Part of a small language model's weights: a variant of Adam for these matrices, 7509 steps.
MLP neurons of a small language model. Each row is named by its layer, matrix (gate and up: input weights) and neuron, and shows model dimensions 16-111. Each number is 128 + 32 x the weight over its row's rms, rounded and kept within 0 to 255. Numbers have three digits each. A neuron's up and down rows have the sign that makes its largest values positive.
After each neuron's rows, "fires on" lists the tokens most often at its 100 highest values on Wikipedia text that the model never trained on.

L11.gate28:139102111125118052128208143123094143184111133138099135178146134143164093133156098129127144102170119150152072160101160071122151142114154119158239160176120116195127163191080157122128141141111117155136180181126122082069137118143174122143163115127090151116052123174132129182148131116154142122
L11.up28:156134137165119028171104142193114105091109104126126193113099102115116113135116105118125131119120125116113120103103156139148113153126101080120121159079168088120137122102144144143133116134113157112091167123142179125117075188180166111060124167121111146156100086183145155123101138130185114130
fires on: "born", "ied", " born", "umb", "orn", ":"

L4.gate382:143068140107105120144038070132120158184107106136146161133167089082100175132102132146200169115119111072181136075059247137120146134111157176162138125130080132133078142143133097119135162075106118084106077136110176111133150172099113190194113144134170091136113159138144157138067142119110132086
L4.up382:111135131172128175194143130115162105208156174122092088111128108100165100185131076175162092159070116156102145119170153060102086144144117153126189128081157142161117132155133119116131126129156122113151121098200157124151144141109094098123062160189109092172136123098133109117108125093117108197
fires on: "our", "ar", "pe", "ain", "ort", "ab"

L13.gate361:120140138091114096082132178093128140089132113102094157133159125163094125092233145160103151109130102122106115165120136167121113186155153104111116128122103134054146143119145188145111170163143104113157121136160078198094151160180099101156191159121139137102172123109168111139149188124120106126
L13.up361:125134137131108147129114124138115103039091050191109150121161101111111161133135107193099152116115160104139101112129097133136149091136093167208152083090090146140184094138169098117085102107131077114125156142167062160090110188160147148092186142086150129141162141107140125146146155176108101115
fires on: "m", "k", "en", "iv", "l", "em"

L7.gate365:109052115120133100144156115117087131061100107123133082115173123125156127143142171173128142103178106050127118128129131174109068058140086121123087174119075099115086147148130149127059160158110161152113092130138112119187117082114139096140128082100079154113140130163191179155137146106096109133
L7.up365:152120079133161132137085117131142094101112133099107145148132102144152120112160150132137163010107116127141124178148107110131134096173153105104150082140103187115060135094087085143121181159150087193182166092086093097104171118113146138123162117113124085124149151149117132091099199152180119117
fires on: "ed", "ing", "ated", "ul", "lect", "ib"

L8.gate173:172130097125137137187132160121102151093082163095096129167182118144167114144122175101118133121197100113131095038158149092174100075086131173106168151129141107116108133108117179087048143146134105174164123127139121096096091176150183073097091139141147147183135143166142148153113131134083122108
L8.up173:127176049137131090180147144134111124150124142118193170139123142131181113182128160124121124110182115132079159174117116164145129129093143156127115138090095161076106134082085065157122148103152152174134135086155097074129205135096105123094061131178137093125121173124141111118125128194115124128
fires on: "C", "th", "c", "er", "ch"

L3.gate131:132087172177173102156131176131134119137160193112104099129136108118107186113159205091154182134095113058130163147067132110180098153118142120101120140107102144174124129103143108091133144118130119144114181087109167093205108152152149128124098156112118127137104098084093098177121124093148086159
L3.up131:094112152143143115141079146156079118173077141127095144107140152149143142091154054159181165086091084122181105172046098141166067155117186089138127151173119150079103107126120097172121092143154139203180077117129072079133084150167140151201133121155134063073100112118092127146048148113131096119
fires on: "ge", "ist", "ian", "orld", "ed", "ice"

L12.gate65:051090112099082151166085131052194158159126173076113141088160101090150140107189143105142098141139128077163082140083140140145089127129116112144122150143133137146167193134091131078109146144139146159142152082148100137148088090147132126077159166131144159141127102143122146121121089171075110087
L12.up65:109141172144155131101135099190145132120064166137114161114114117143128158121084127108083060194141119172094129064018158169088164121125105090097167192101098141132149122120119115097097142144166101074155208145072112129164044169145173127182142116134117159160125131175106181123167122142149121128
fires on: "il", "ar", "ak", "ul", "im", "min"

L4.gate412:103097156114105102161137125151130143131104164154121105098157173102126124119143143142114058105088104117204099234083135117110134132145118101111124159184084179107143124158124119118094105150137174074136141078180128135185088142123135133110102188149095088159124114184109154126158095110079203150
L4.up412:121126170146191119118133193177116169139107163095077131148156145122222126041117127214130070112184149183093140124078152077136114086149160152094143127075164141127123124122137091082142116111142146125132205138088095115108137067058160136063191131147119136121117107136094090147110148132110116141
fires on: "im", "ed", "ip", "ot", "ig", "il"

L12.gate120:116113101138161140093093129108091165092145158066069163128233106116138128135119110131111145165152097051174098117129085102162142124098138169129184138090122108164115100156144061131151085112075121097178145109178118130081126176176072146120125110098147150123146097128128110206141142113087153150
L12.up120:173169189083088121168149097101106108100149156095095125151092127175104100098200102109086090082164145091117124125137150137151145169088180097104071140113118078121058126078156031160123129121129128141127128140103189092165096157163128158154112151095159174125194111158161136095209170147163153138
fires on: "id", " is", "if", " with", "ith", "th"

L4.gate392:176097124182137092107118122131092184134135136101086067118192089156145150135113177115108160133121100121164077120130153094135124108088058074112142112159078146175132158122121112142180132067179200166096153111140125106151117104180090090172150192097145178134085146129112082156152162187125129111
L4.up392:136130172128103164156106139088113158120077123135102119123111125133184172083159139111231098148185141120079141145073118104122092148101168094094154104159183123165058145111141106098167177113105137189157093124131111098085086131134171158171171095173117103164137097078142163139047110179143084187
fires on: "ather", "ge", "er", "ife", "ice", "ican"

L8.gate12:138116141079077114152118123146086164080068136143121162115180126158086139144160117158080098173113138147128078113102099118108108128139085201142147154161117149144085151163122168184167127098185077091148128175175093201120088167167118110132116118150096138059086160130173100192121108059175139164
L8.up12:130180150150131093141113087217181074155095107147082134150154116126147109134106161117147113147052125173144113159100121139111168090124105083132110136121106137094133025135085143146155114102119136094139126118117120148103103123169110179095178135133105123119158133123113102155124144105140119182
fires on: " att", " det", "et", " cont", "P", "ore"

L10.gate109:117153128128061092172130112109101155140098157108149101169160128196162174124057079200152150086106090125177097093124170172186117142108136151133162133094123168142177156135113150218042169126177121083139087155152140151164097133146083121111120102116155156124125139144134181168122134082163128101
L10.up109:111092145137167136138062109139100200175110114073107155179152145174133163134130138132094183096061119034108142119163135143138130124107119099116122123135107202123151111133160112121161104199175100080138066096156112189119073111165105170110165120120064174151103090042124070146168093107083096084
fires on: "inn", "it", "ro", "rit", ":"

L12.gate74:102096136111150122126131122087108117095123140054138120063164109203137072110112139184155132164197165091141145113173153168148109090068125095103113158113138101083163136153166144156123091135104175128106094124099074122135158074165139074150158212135141178163121099175156179137163182122138166169
L12.up74:113114167115143089153057102084108128147116073140136117117126130101091115119079113160118125103136161110181120113112133165157135105157129136171142110086132102127130113121125174199148120176142157129092080111177110138095135147163138039187172128122096106090167164149190075090102168111148101120
fires on: "t", "or", "il", "orn", "in"

L4.gate409:140174167123129130172133194107096140122102125117159107156163144104156132033147150140157074119127138090194125166071128127090116115152132165115123102148134136133125135103137183074096141112080177161107128162089126144152168110151115064081200116110128121164108152131086087114107153106186160187
L4.up409:134139095082139163106082068191114074062161152084129126116161157129132154077119109123113143158080099208166115114130119107132174084129132104115105153112184096112155185118134115132142069135102117095143146131168104157136155086061118121125110109222142144127149154120126110111143132101114097177
fires on: "ing", "enc", "ed", "±", " contin", " ind"

L3.gate183:129075122127125166067099158102074147150073104127106156136140157156154197125157146115124142108128122113132114114184097175115145155176159099157113140239154127193160180150167135148180163180135148138153146149136118185171096186142166134095172120162119221186155086137129177140155097100131124109
L3.up183:111097087057146168105132174095167123150127122148121115112179095167116161151081066140124075190161103118138108105117151172090124160120136137112084114121136160119095132123141107125123098145156125142134147137098168097139122067092167129217202092180159099092072099106153158159072093139178146132
fires on: "p", "ul", " new", "pp", " of", "d"

L4.gate281:105077151160079152136096155085171105134107163113134120099108068113140216112125111150153116199123100114114095160170149139108161114161064155125171143083117106113147150121132117095115210069169096148095118095124147133147134118086121110115119148112187157174153154182115065157137106127095097165
L4.up281:095133143124140134084086101114108100150076159120201112130086110157092158146175115133082125156164176098111142113126077142097107128165014159131106124104138103119125129201085153096113189096147096130108127095198180109085150130169093177121158193153159128119150181145128094130131142122104127132
fires on: " part", "art", " Part", " return", " end", "fer"

L10.gate92:090132139122143151192039099145082182100143112068089105085102164171173170103119165115122133103148133131179102105081177093174177109108046107151130135094141106147159152113129157188098139125110144091119098112148124139142094194123169138225120108146176181144104112075164091135082128080106175117
L10.up92:148149144096139108156120038114184127110064114149092096138138162171164170169141165166118194189122155149118092141087124157115113162184137090120123080118165150120150091150176092118100174184150120054130115101160116156128133128134085148155111081147126146100103077123146137126057120125100116161
fires on: ":", "it", "A", "ut"

L9.gate0:123108143062137122135066093156120128164114139154119158110203142089104167149133100123142099104111129131139127117133088063177174066142124150122140141179121153166087136127043140114138110110092122063119142139117113067144127127104127119164060147165088093164176071162186148187165112093126194145
L9.up0:223123163121169108094133109179153055179090097131084177141146080133091205156140124140228102169143160169139110137099069106109220143087052084140151151130096155113109149174143120197164115125167136145109103153107111084122169132089152149209133056145148100113157135160128094148160129145122159115
fires on: "ord", " det", "st", "te", "erm", "et"

L9.gate31:060141141189164137129117138106125135071114144171115085061157068109129161108112175137089113146119125113076138143148152135127128168155110170123178113140086108139148107151100162051120104135169104136212118129127131102123088198058135158112107086138133129211151143111172164175088180168140143100
L9.up31:133113159211140066166106149125105128184047185137101127094134155147132146137184087122090086092137162137168132175099121171144156088183105108182098136125131196115128100180146157115122159129075109145091127102146098142076103114133109126142164127117181106135148117172136122158141183189165107180
fires on: "em", " end", " part", "end", "p", " time"

L11.gate150:185128134107127152110184147091133153085118091135081081180134102092138130145072136112127164152114175143127080115070121093136159142126178161143148141081124136122135129123177139144165104158099134094118162123176162146112111072100178088073168169130130086107193087097152123179124102155142100117
L11.up150:153144156106140155111170118149141163129154133120065134153117147137092185138162107129108127093107117158120115122063107105171061128159116161146129124123123084202145086144084158119144120098119119162117191148172133063148165193091125166160137164057175103173123080116135136191150109153102139145
fires on: "i", " its", " their", " Party", "ai", "iam"

L12.gate436:122076176137133158096163059063147152124070177086163104117165165123138116069084104100118159167160108093113092110117087117163148160099145141162162103164077132101100114173149086160100122108097166125049122147140097154160114126136129157156142102163096090204060130144148156139125091174144089108
L12.up436:110089153153170166148107150155170127166154125124101172174148160075179096117152071111133094134112085135086171132166047153126152127086173071107154140134140210167092080119078105105149154129149126150120061152140188119198073111121120154068094134155162094159155101179147173138129151138089112100
fires on: "l", "pl", "pr", "ec", " bec", "ur"

L7.gate430:190170140138122140111129120141096169098142189125144120101186197113130171110078167108081128131123128148167106157057115116128122088118082193167156188133160139150133116171149132140134143097127204142106114122152115133108084108170115125118111106216101127170126105135103103122146099137084147066
L7.up430:165101176122104090123110135141147114160205128194139164083091117124113126122128149159122071117110162159153102128085136149156130045154110081107121124106085178090116081136081152128093143115109197062108158141190107137121120081195104145119073133137113084151096096073126089161138121162102120117
fires on: "ine", "et", "ain", "ack", " long", "and"

L7.gate344:163152155121101124140124100144138155090132125110160095139161121142144152161160118151126138130084096150100128125055071158138217088134123081136152069109055119109160071094134093177092215115130140147142172098198141141139137168105139183135038168167131136130170157083106152132152106137062177084
L7.up344:171136188146143144087106181134096140099106122139087112168168137129131143117161086104148152200134155170109142195059129146122144115145077138140114130100163168130105149118168165116086159107134146107148152083096116168141128141151166193090091085151112192128109141129102133177094083169129198050
fires on: "-", "ip", "ight", "|---|---|---|---", "igh"

L3.gate395:115147151093137090132078124064080185146138109089082115140148154154109238113150163068189105154159040136173112139068157110166144164140114122128137123128153102158139105120075106151149174158132112154160117160125117113098178102126149129134155152157120088177112112151090171182130162088123131112
L3.up395:124112113128135150081184167088146115150150174156143140104155095180129108102124131146117123181120127124148165145102120136149082100158139114090168174111139105177159143163196153073109125136147153136126109138144114107089146083100100157180150132117110107110111198133094105129160109168107109136
fires on: " one", "u", "p", "|---|---|---|---", "ack", "ual"

L10.gate120:098127125158118068178096072088123132127129132115138111095148100119109131105099155099128128136100075156154136167161069187109138121097170195075169106107154121102081124089162093171064102079191081147110080138127069105108107161169110118072071169122107093169120155163132117109144133099175127052
L10.up120:145138098164122129093148118171126063111060094123084145059095085130120063107133165110116096148189143166142152121120136136091109105131180147139124189119142137117127093100134147190151133165200151101151194090176119094076094163108109187132106160170121117132091126140145062127120114098153091120
fires on: "h", "as", "s", "l", "is"

L13.gate72:102105182129176090149200172067133148144095080136093128135143143158113126102154108125166120104146059062132083111093096130127134120146075088110126144122111197119154121067166083176124150082117104140167087075150113159119108139172091157092168133155122183141164110131129134157167107071107174119
L13.up72:154111120074149104095116120134136121120158100117167132123113146114162147142090145106166143107111125136092069135068127141129106120143150096107068163171111129118049146079091174138047141148152144131196107107116086161082171127142174152141120160201000127129120087168156162114122152118145101142
fires on: " l", "n", "l", "or", "B", "p"

L11.gate293:101078178157168095116144154126103125121102194146108051135156119181146109113114206143116121121087096118119164157135170142083121043125140156125112132122167147115167120117119083103060137116137147101065126092145127176104113169144164199142049093054081123087137143105140122135174126162149150106
L11.up293:141082114159195108085056133085152140174143138155088145089103143093139087140095091081094092100134098098100139136167168131143116081139171175105099181071189196177110114088097166144143156186136157184154165185139165159105118134128110098165171173104111131111121075158097102127146161162146162126
fires on: " de", " De"

L11.gate251:156081183137093160067194146124173167141070180142122110073168136159175167129102107125124112134088125096124130207083105168114111142139032136161162139159161094180157137075115134143017169093210146134127145107147137111113090128121177101136149104126145156151157143183105158131151126124121089094
L11.up251:165098128105116120079128153079248132124102157116153093077110086110099177151095108104137111142122120070085110164071104141117138155088076012128118160145120130188148108116156155117076158058136105138089171111135150176132107137141144135183156110123112124166135100154130194128147119148132163107
fires on: " part", " Dav", "art", "em", "on", "ton"

L13.gate32:036144096117150167073093097135136144138170156106100076161140140168144101073172117117145099099114111139175076149133145149177149144105108139155132159074125121114112123072113150125166123145117116111160100117114049199104096122143109098090111157151140164127151125152176112141097175162180127125
L13.up32:080074144078131142148119163104176121163107170061082077111085152115099111154121115109112075100142116129159105188151148154185132170124160120132102075092166132068128064148108131126147161168166148114112078104097124148063125085121171076140111136169148106116119149097177114147117158132175174095
fires on: "in", "l", "n", "im", "il"

L7.gate407:051101083159069124124166199127111164167158181134107129123184143099082143156115125096149141108143080104153134181113114094115149078112188124098142145066085102125129159164175144127142084101109149235119075207112109108167179127133106138142146124134129125120169118129090129155134190095152151156
L7.up407:119160141128153117141143117143116095118105141107092104098084137106115209132114161136175194111127165115119111115109090111177124131152117121066093102126142167131132112087130173128137135180140187118184140125091116075129132107074183127139185146136138092067192085077103142147133122164148116133
fires on: "n", "al", "i", "k", "ical"

L11.gate365:162089123157124104101144146160184178150155149173122146170226092096167086097184165121129110208168091103144176121082151152119125147096116175132119106093140117146097121135151148125178097129143129138113114096155144099088134216159126130063143085112125148132189132162158086166131163204084145156
L11.up365:122187155124156105118122119127119146160155128140153165148118119178130139133128132139111079131098151083132134130124119172172122072094127178099125172110170106151172092155155126076135181139101154164138150087116148142168177130176209070136140195181098146153163131156077138190194110130157083200
fires on: "th", "h", "id", " second", "0"

L3.gate258:140106212140125119159104049086117153130117166130139137119196122087104158129142214111148162124117105121160137107122145126115118127100105156078116141120174153081102155099083145141125141114166141099204132125155136149198158100053191130108105111134136106135187116101122124124136094121106135176
L3.up258:108110134169111148162113157144120122135127102116119156085067118024130109126110150080144134142077129186151087118135141073180124171172176191191150149140171130141089091111139129126131154123090092146173142115159166090186104130121145160134062148162153147135103124139076086079107133117086174109
fires on: "es", "ec", "ed", "ing"

L11.gate379:101072120149093095125112131169156097140158168041133124122151143138108117167127109173122057181165144179091116153088104150145125151148104174172142170133140134151117186180102134170074176103231099165150121150168097151121160118143137124142074119150084131161137171159146082151176126081184089105
L11.up379:141154117147182085119141147133119166125135138150107065162135142113124171128103109098081079149115090106145175082111133148063108121183163112127184165174081116172138124117121101198132140152092138110148163136147145164189100188132105172081098123121113109149140143137106123159159129117103186105
fires on: ":", "os", "amily", " v", " La", "a"

L4.gate310:104096106133178105121157132153143161107120087189137117171125108099048146095161152113129092067187114104163138091142132113133153136080095103143160116157138051132159105097143141131117129086171187114066133167116127101132129134156196029054091102078129150071113035162129117087130107077111139107
L4.up310:161077086132150182101129120130153084182077136189109158077134142165067097144180117154132114158138140135173176155108159075121141137177100169097131172163111106125138145162157164166122085169143120129202151160146135174113135069144165117149114102060162140126098139137155101122146076069185139112
fires on: "al", " de", "us", " name", "ult", "th"

L10.gate105:164194155161113095130168145154159144125075187174074137115129150136149112158167095105135142105153106178111135149121098031137170107143116103167165139126084124097090148142131192140118142126174108096098139152190130115126069172119209085124123135120132082084115157186130149152151139116131172106
L10.up105:161139138081070162088095119172151093164190130100129198120131109176189124106074090115092125108139114117142137130093080140146136124114127150139111155109181101069074133144137156081109169118145141151123169133170138141165114079197164159140112178131088176136109097198085151129140111165191094127
fires on: "born", " in", " born", " near", ":"

L11.gate341:144084164146150140129108138161148123110165167153061099151191169115133072046112109117098121184140158152169136118183096125116158112145138156128118106157152102067117113154097136116088139153143188132111119139132129149153127109139139107126085091100133114129186164180126170114168135177124103097
L11.up341:126088105195155103094086132118121142123092107059151122138112120091074107195108169106082097086123104140185128114127094128089156142169164067171167138143135117148095102085144134193092140152158147193180113099154171139144100137088128141108085131104144133108140092128187138127126128139113132051
fires on: "a", "es", " De", " La", " de", "i"

L3.gate25:130185150124004131148171120109145144144176108142156081143150126105095143111132144041171120106130124104161150146046097099125148099136125108135164140112157148139082132078095163140090163103126203167127086195110181131156137147119098142221152121111186090159088133102115188134135150088128131142
L3.up25:022177152098134112073070110143152102163158136131124135150125150095068124094156065077104159108165119084146093090098127146108071083125102072069120109112191091081125189113093148161161160137062159138104138136125128159157133084139165147061067138159174143097101139100124139182161154137104109134
fires on: "ing", "ed", "all", "ated", "hed", "ered"

L7.gate327:157102157138118105137124133122087105124139120116101054162155072131119127114066187150141112155143095142101035066186085128103185092103147132121120153126123131110088172147131110188073141123090109077098158097158115076152154153103109115103149197166105105171115133162123121127180168140152132062
L7.up327:120082107118144176167131132085128164106119041112119159114168139145175137143125149131145079159065101083172140123180106166136085098084192072147078142138138120156079091121135139174123141137148157144191136148092138101105111095097109194139106148217075117116139080132184120145100119126119092102
fires on: "l", " Cl"

L7.gate363:080085176137194135117132149137095175107118185092199126141115181121131131120126121185081103109146147108189135189133182108154129068108070110113111152103069079106117116130149167115153116133196159156134132132145132165136162138128111095057147100134068093139118099177174115149117097174176177144
L7.up363:098082133120122108124129120106161189085068107157144158152175160092164124149098104135071113131139097150111106124106129157174106124139126086166161083097131075153133110209051141082139172101096107059139108151112118109090062178123213123140123118100188063119071138173131131141074139169108138077
fires on: "otes", " released", " name", " used", "ed", "able"

L11.gate165:152117112099113140129061151090149084121051138132149110106152102134178186167174127127148124156113131098137102118089173084097199103057162097119148136103115164174195171076127148117050183126128156113106145114137106125181098153111185137118151142151109152166093173109075121119132139134190122132
L11.up165:141182182121086152136155078132156122098107090134130191149122089100185120138170105125109088099179133144121149082103137124209111093138137125104051144096137151198090126101106148106088128159127178129157104155087152137060115078125119148090166104146145163106121145124181132122154146149030073069
fires on: " ", "\n", "0"

L11.gate231:167113140136032106128075124140142140162069114147108111070159157149172183023162148110079168121105134140117104127125093115099165135103116111185117158174123163176149138071103158113096143118155145120131148133130105180134088112072194091140115113112095137107157091118053159132145113137217146143
L11.up231:137164136140098137116145201106134126121100087128118117115132100168141139123107112092177090157114131215110175178072087119116113174111162080098134219103077124138183098136154154097142131110074130132098148116109106099085085123124130155085179113136105107152161087151143157133139087120100090144
fires on: "\n", "born", "2", "0", "9", "1"

L10.gate145:165072174099116077103115122144140156152111138166133078090159107147137109135175152149102118103122037113135091062116083099106169108088107133144142221148145127163123114189127135128075152124135115131190108145156177149105152116099170134135133114147170149128146103136118191137151168083144086102
L10.up145:143142179129077090128153144096089144148191059135131141123163218163101138149150116127168083119075120149118132188108157189116123121117112156145175112136115124144179153112121120063083122183103146124126198198115158137142163106086151107094129091161207112146175127120116157088117165122169095187
fires on: " Ind", "as", "os", "ones", "s", "us"

L9.gate25:151173119155167128115115112096135179189150099145176138107129104192118121041085143071121050073143096112143203159103111108108143149092109085133143088174136111093125125081152073120172135092115127107181127172120077152085155170158157109087143115082127103208103107105067149147085171110116112115
L9.up25:107126178139138095208133119078144122133131082130116083102138192173160109115101159133156094147114125129072155160189072130164123057142133145123092127150093159111177103076145114185141093108111126092139123119158137076122140142213110139130108180117102137082099089098062113138193044100131140144
fires on: "ar", "it", " act", "s", "t", "is"

L9.gate356:103116120109121149121176099167114137152129154142122076084139128183106169083148156152193138062080128090142136153087124183131151124130161135210131153083119147129142132130153168093082162190144128191197183084152144154176119152129140158091148118105074208170119122154088149126146143167141123114
L9.up356:177142165141090153095118166141176144118095094172137130111103147053131161126140161132079102138129191057095121103174127104110117111182135170097101150072125123202130134109174127123096219056120118160126148118161094142148103190105114125074124130160130181092113080130097164145154087158122126143
fires on: " part", "ok", "art", "oot"

L3.gate418:095149105121130111120133185185156145161079125163092145187148100130096170143107125115139128114137171185171084102074196154132124097105091150065162177083112082119135216117118119104112126082102150120113146129114088133171130066067146130096122180094106151119120099201072110119101084121126099108
L3.up418:130067144152154160072086194133143161163079158158112114141153026056138055106113099124121158143123141139107105152096136080106146120122103116093148116125150103178138168141024169158139137128135173148191130087119140157168171096108133095093145119186201148125112131132130059141085110144181153130
fires on: "ord", "th", "us", "ight"

L11.gate332:120117179142101134101139085095135159135166128140142079054136101165171081127146067198135119124127144136078077116154135152141192139147099134180160148123201103145116143152094149132121137113137157113085147128121139113082122133159183062164142102120134185052146053129159161144194122114198088145
L11.up332:123119142137091069158092115141144165099145119086145142123116088134098087150095085155110139131045088085105076094118138132089129133072147105161129120134140130117142076105102044160120168199117154106120152131185126141149095097137121124164064083153081169170168093085148132117140167136156042076
fires on: "l", "ro", "ol", "uc", ":", "re"

L11.gate325:095179065103053107119165142129059150155114124094142077166143136105145077110159112086132160117178151066180142083053165115133162152146119107149171121125114134094139161153134150079152161129103190075129155163133135141097090156122131117125052135140075180136116181129116131199088114122181131097
L11.up325:099139124138131135066083150091095076124147160142133133056141200054149187150142097059145116116114131081184143117125091118142148117119076127152150160088153148126109141171083093128075122180089126170099140148062084147111067164088138127105086175139091100143072169123153137131173125067098128144
fires on: "–", "f", "-", "1", "9", "6"

L7.gate320:151153098131122086155179090118130085083122118131188142111159137148120100157145151123133111111113138067158048177096151108163107033110164134122071195146169108136084169175135151167121180154149042151162132154125108133127168118107121077084078106157204106141125088127188068146130171110078142105
L7.up320:168153135143084087128112087070103081140192136102111134135138154135090116051109140093083127126099098103131104189160100180136075106188146056130131131144113154151128165141136170184118177095140165124144099157078111096132123136068140131096120095125079170134091113168107103104102175157089087130
fires on: "ed", "ated", "hed", "ished"

L8.gate72:129168152135170110117064135138163119162112130108085116155138061100116152071162137110117139148177113124107105149150177070138138138127116113162093167112141067164096102158138160134066161082117164091135201153124129150146160182108148104125101124097177129090136143161159117119188156184110136020
L8.up72:156150146104133135093047141093115130143130162105122111101137078091115133129121128140163143146135091109038189144100077097105155124125122095139118132168125124142122152132142169143083112201086167161147150104178128178100083121101148118157069132120095140123112116102161146120126108110133167114
fires on: "ina", "ena", "a", "amily", " La"

L7.gate273:143126110111051120095170178144015152082148121086103115135154130143134115125190129112085135166152083073117120153081152127141149127133095115161106199070098108143112155127084149139195148146166130101111101117126154127115123188115123160153145126065168143124176137179074116191134142185108156129
L7.up273:165115134161128148123068138095129127130100101173149088113144110145126144141126157153151192143119124071098157151111111140117158142151101185164083105077135135119063141111130108137096155128096124170204144167126089153108196115114129114189101087109133133170122141120109172162129159138126077144
fires on: "id", "uring", " contin", "arly", "areer"

L7.gate270:155119146199109131126093122065089079141180114124145134042117149083123122109117177129077124136128155148158094105151125125171142106078084169167106123168132086082106153085132150156092113121146160146101153101114132124148116189105092095117126202107172128102143130157146114148153117112092161102
L7.up270:176119090146136138156097114090096096114156099131100109142119162164178164163155123155143077183155107178151152134160117143131136118113118131067112188180090146154095131094165162161161153107106159072106202122122132162153096129133130171136122131139151095110124136101137129197132133152163136094
fires on: " of", " public", "ate", "resent", "l", "ain"

L12.gate288:122041123139131137150161153152137137113074077132146169061163152108128140135148173089133149204159108149099094106111168126092117122122112147164151115120109112089165173117123105137140140111135178120053104156131122090126175109069097110189081117180119043131111120149134138106083199118129076117
L12.up288:209109097084088165125145116166138078144140083115111123146133180174152018107158103154108177145137195128152179147154101125121088089077185144171124106125099147075129040188118101178098146147103159093157107098119091111118135118151050101113060144085118155107170157065130134165117080129144144126
fires on: "y", " sign", "l", "and", "ook", "t"

L8.gate328:121132171112117159122100206119160125139113128207067105150138164154147095097091175147087074172127121124173201111163150101118040102125120185066130161109168104138140137085196111099086144101163148087114133101118128108133137170097098148064097085188127097126082141139109109121139113186092188120
L8.up328:144094105147197125167096136081135126121103084165047105085140133198113152120142090140111072129124155197190082105123185064089128110140133094099166116124160079052177101069128151139121126126152151132105091125053129083128175164095155116110125141147158157095119108081154108091092117115107140124
fires on: "ward", "art", " them", "ign", "ort", "ction"

L8.gate308:141126149176076127155150092187090124112158166171147091123180105110118124119213155118171140113071077116160168087122159159190056079118113077160128139140112160110090120168067171105145111099132137089153148148143105155147124134141147118126115104088085107165101129102145085113154107139154126124
L8.up308:137074128204196149180130146121153168095132125093211141093110133133079122104143147118123170093072154079136099163105170120133134081184158073139128143167146175117105168114129132106161192101116106110155115167168097156128130106100163145111117074119127143119103046147137145136127157158077134179
fires on: "ing", "ed", "ok", "aking", "ered"

L3.gate404:119094146132120167099153153163135176137118116080076098122153100147129155122120140120160084132092114100157078127075161143155075106192148122117165131177146124169127128157098153113161101173145116163123087165147099093170047139170147035110148089136091126155110110149088143154090128152132171106
L3.up404:093114079083153170148167074159127105095116106162160089080125169107115185137129135119082138152115122173152150129154100135122167123141145086140125122157136127132198086154113140059098107148114077102180122163134157108101090131110201143139180128095142118133096084105173150118094118124130126138
fires on: "i", "y", "e", "h", " of", "p"

L12.gate337:042153129132045215095133112113066108095084121096162125088156183130142206055160081130115124156125094079136103082129105067105162124104107135138154135168077170095148184100122176151153103123100162118131191118112134140082137137084150108117103138174118147159140121153156144156111130190115162139
L12.up337:096201134138153146131135137107085164119147070128100136105097155093112112146161140123116099111113089115129209148212106098132082115134125108114107190165033168121163127151115133132184074145144145140094143192090162146086070145105178077134111163141186097093100140179151137132117097167111150153
fires on: "–", "-", " and", " to", "ri", " his"

L3.gate53:100126154112140133080156137062170148151111099167119136092140136130130086100161176143146048155145074103171127136068106132120150111140087155076122108118129112089164177096145119140109124121104111152119101118142198134068142114129175101107085113110104107159120178113146136144157112195178145102
L3.up53:117143105164162189181097157086145120081180168178119141151126094196211163093058172176063125105082101111133109068101101115149180089147133134151125185149196103135127147173120112127152179170086174114169135130152101140144137082159129123108168109155124155166169141160145138191114091133110137147
fires on: " second", "ird", " first", "th", "irst"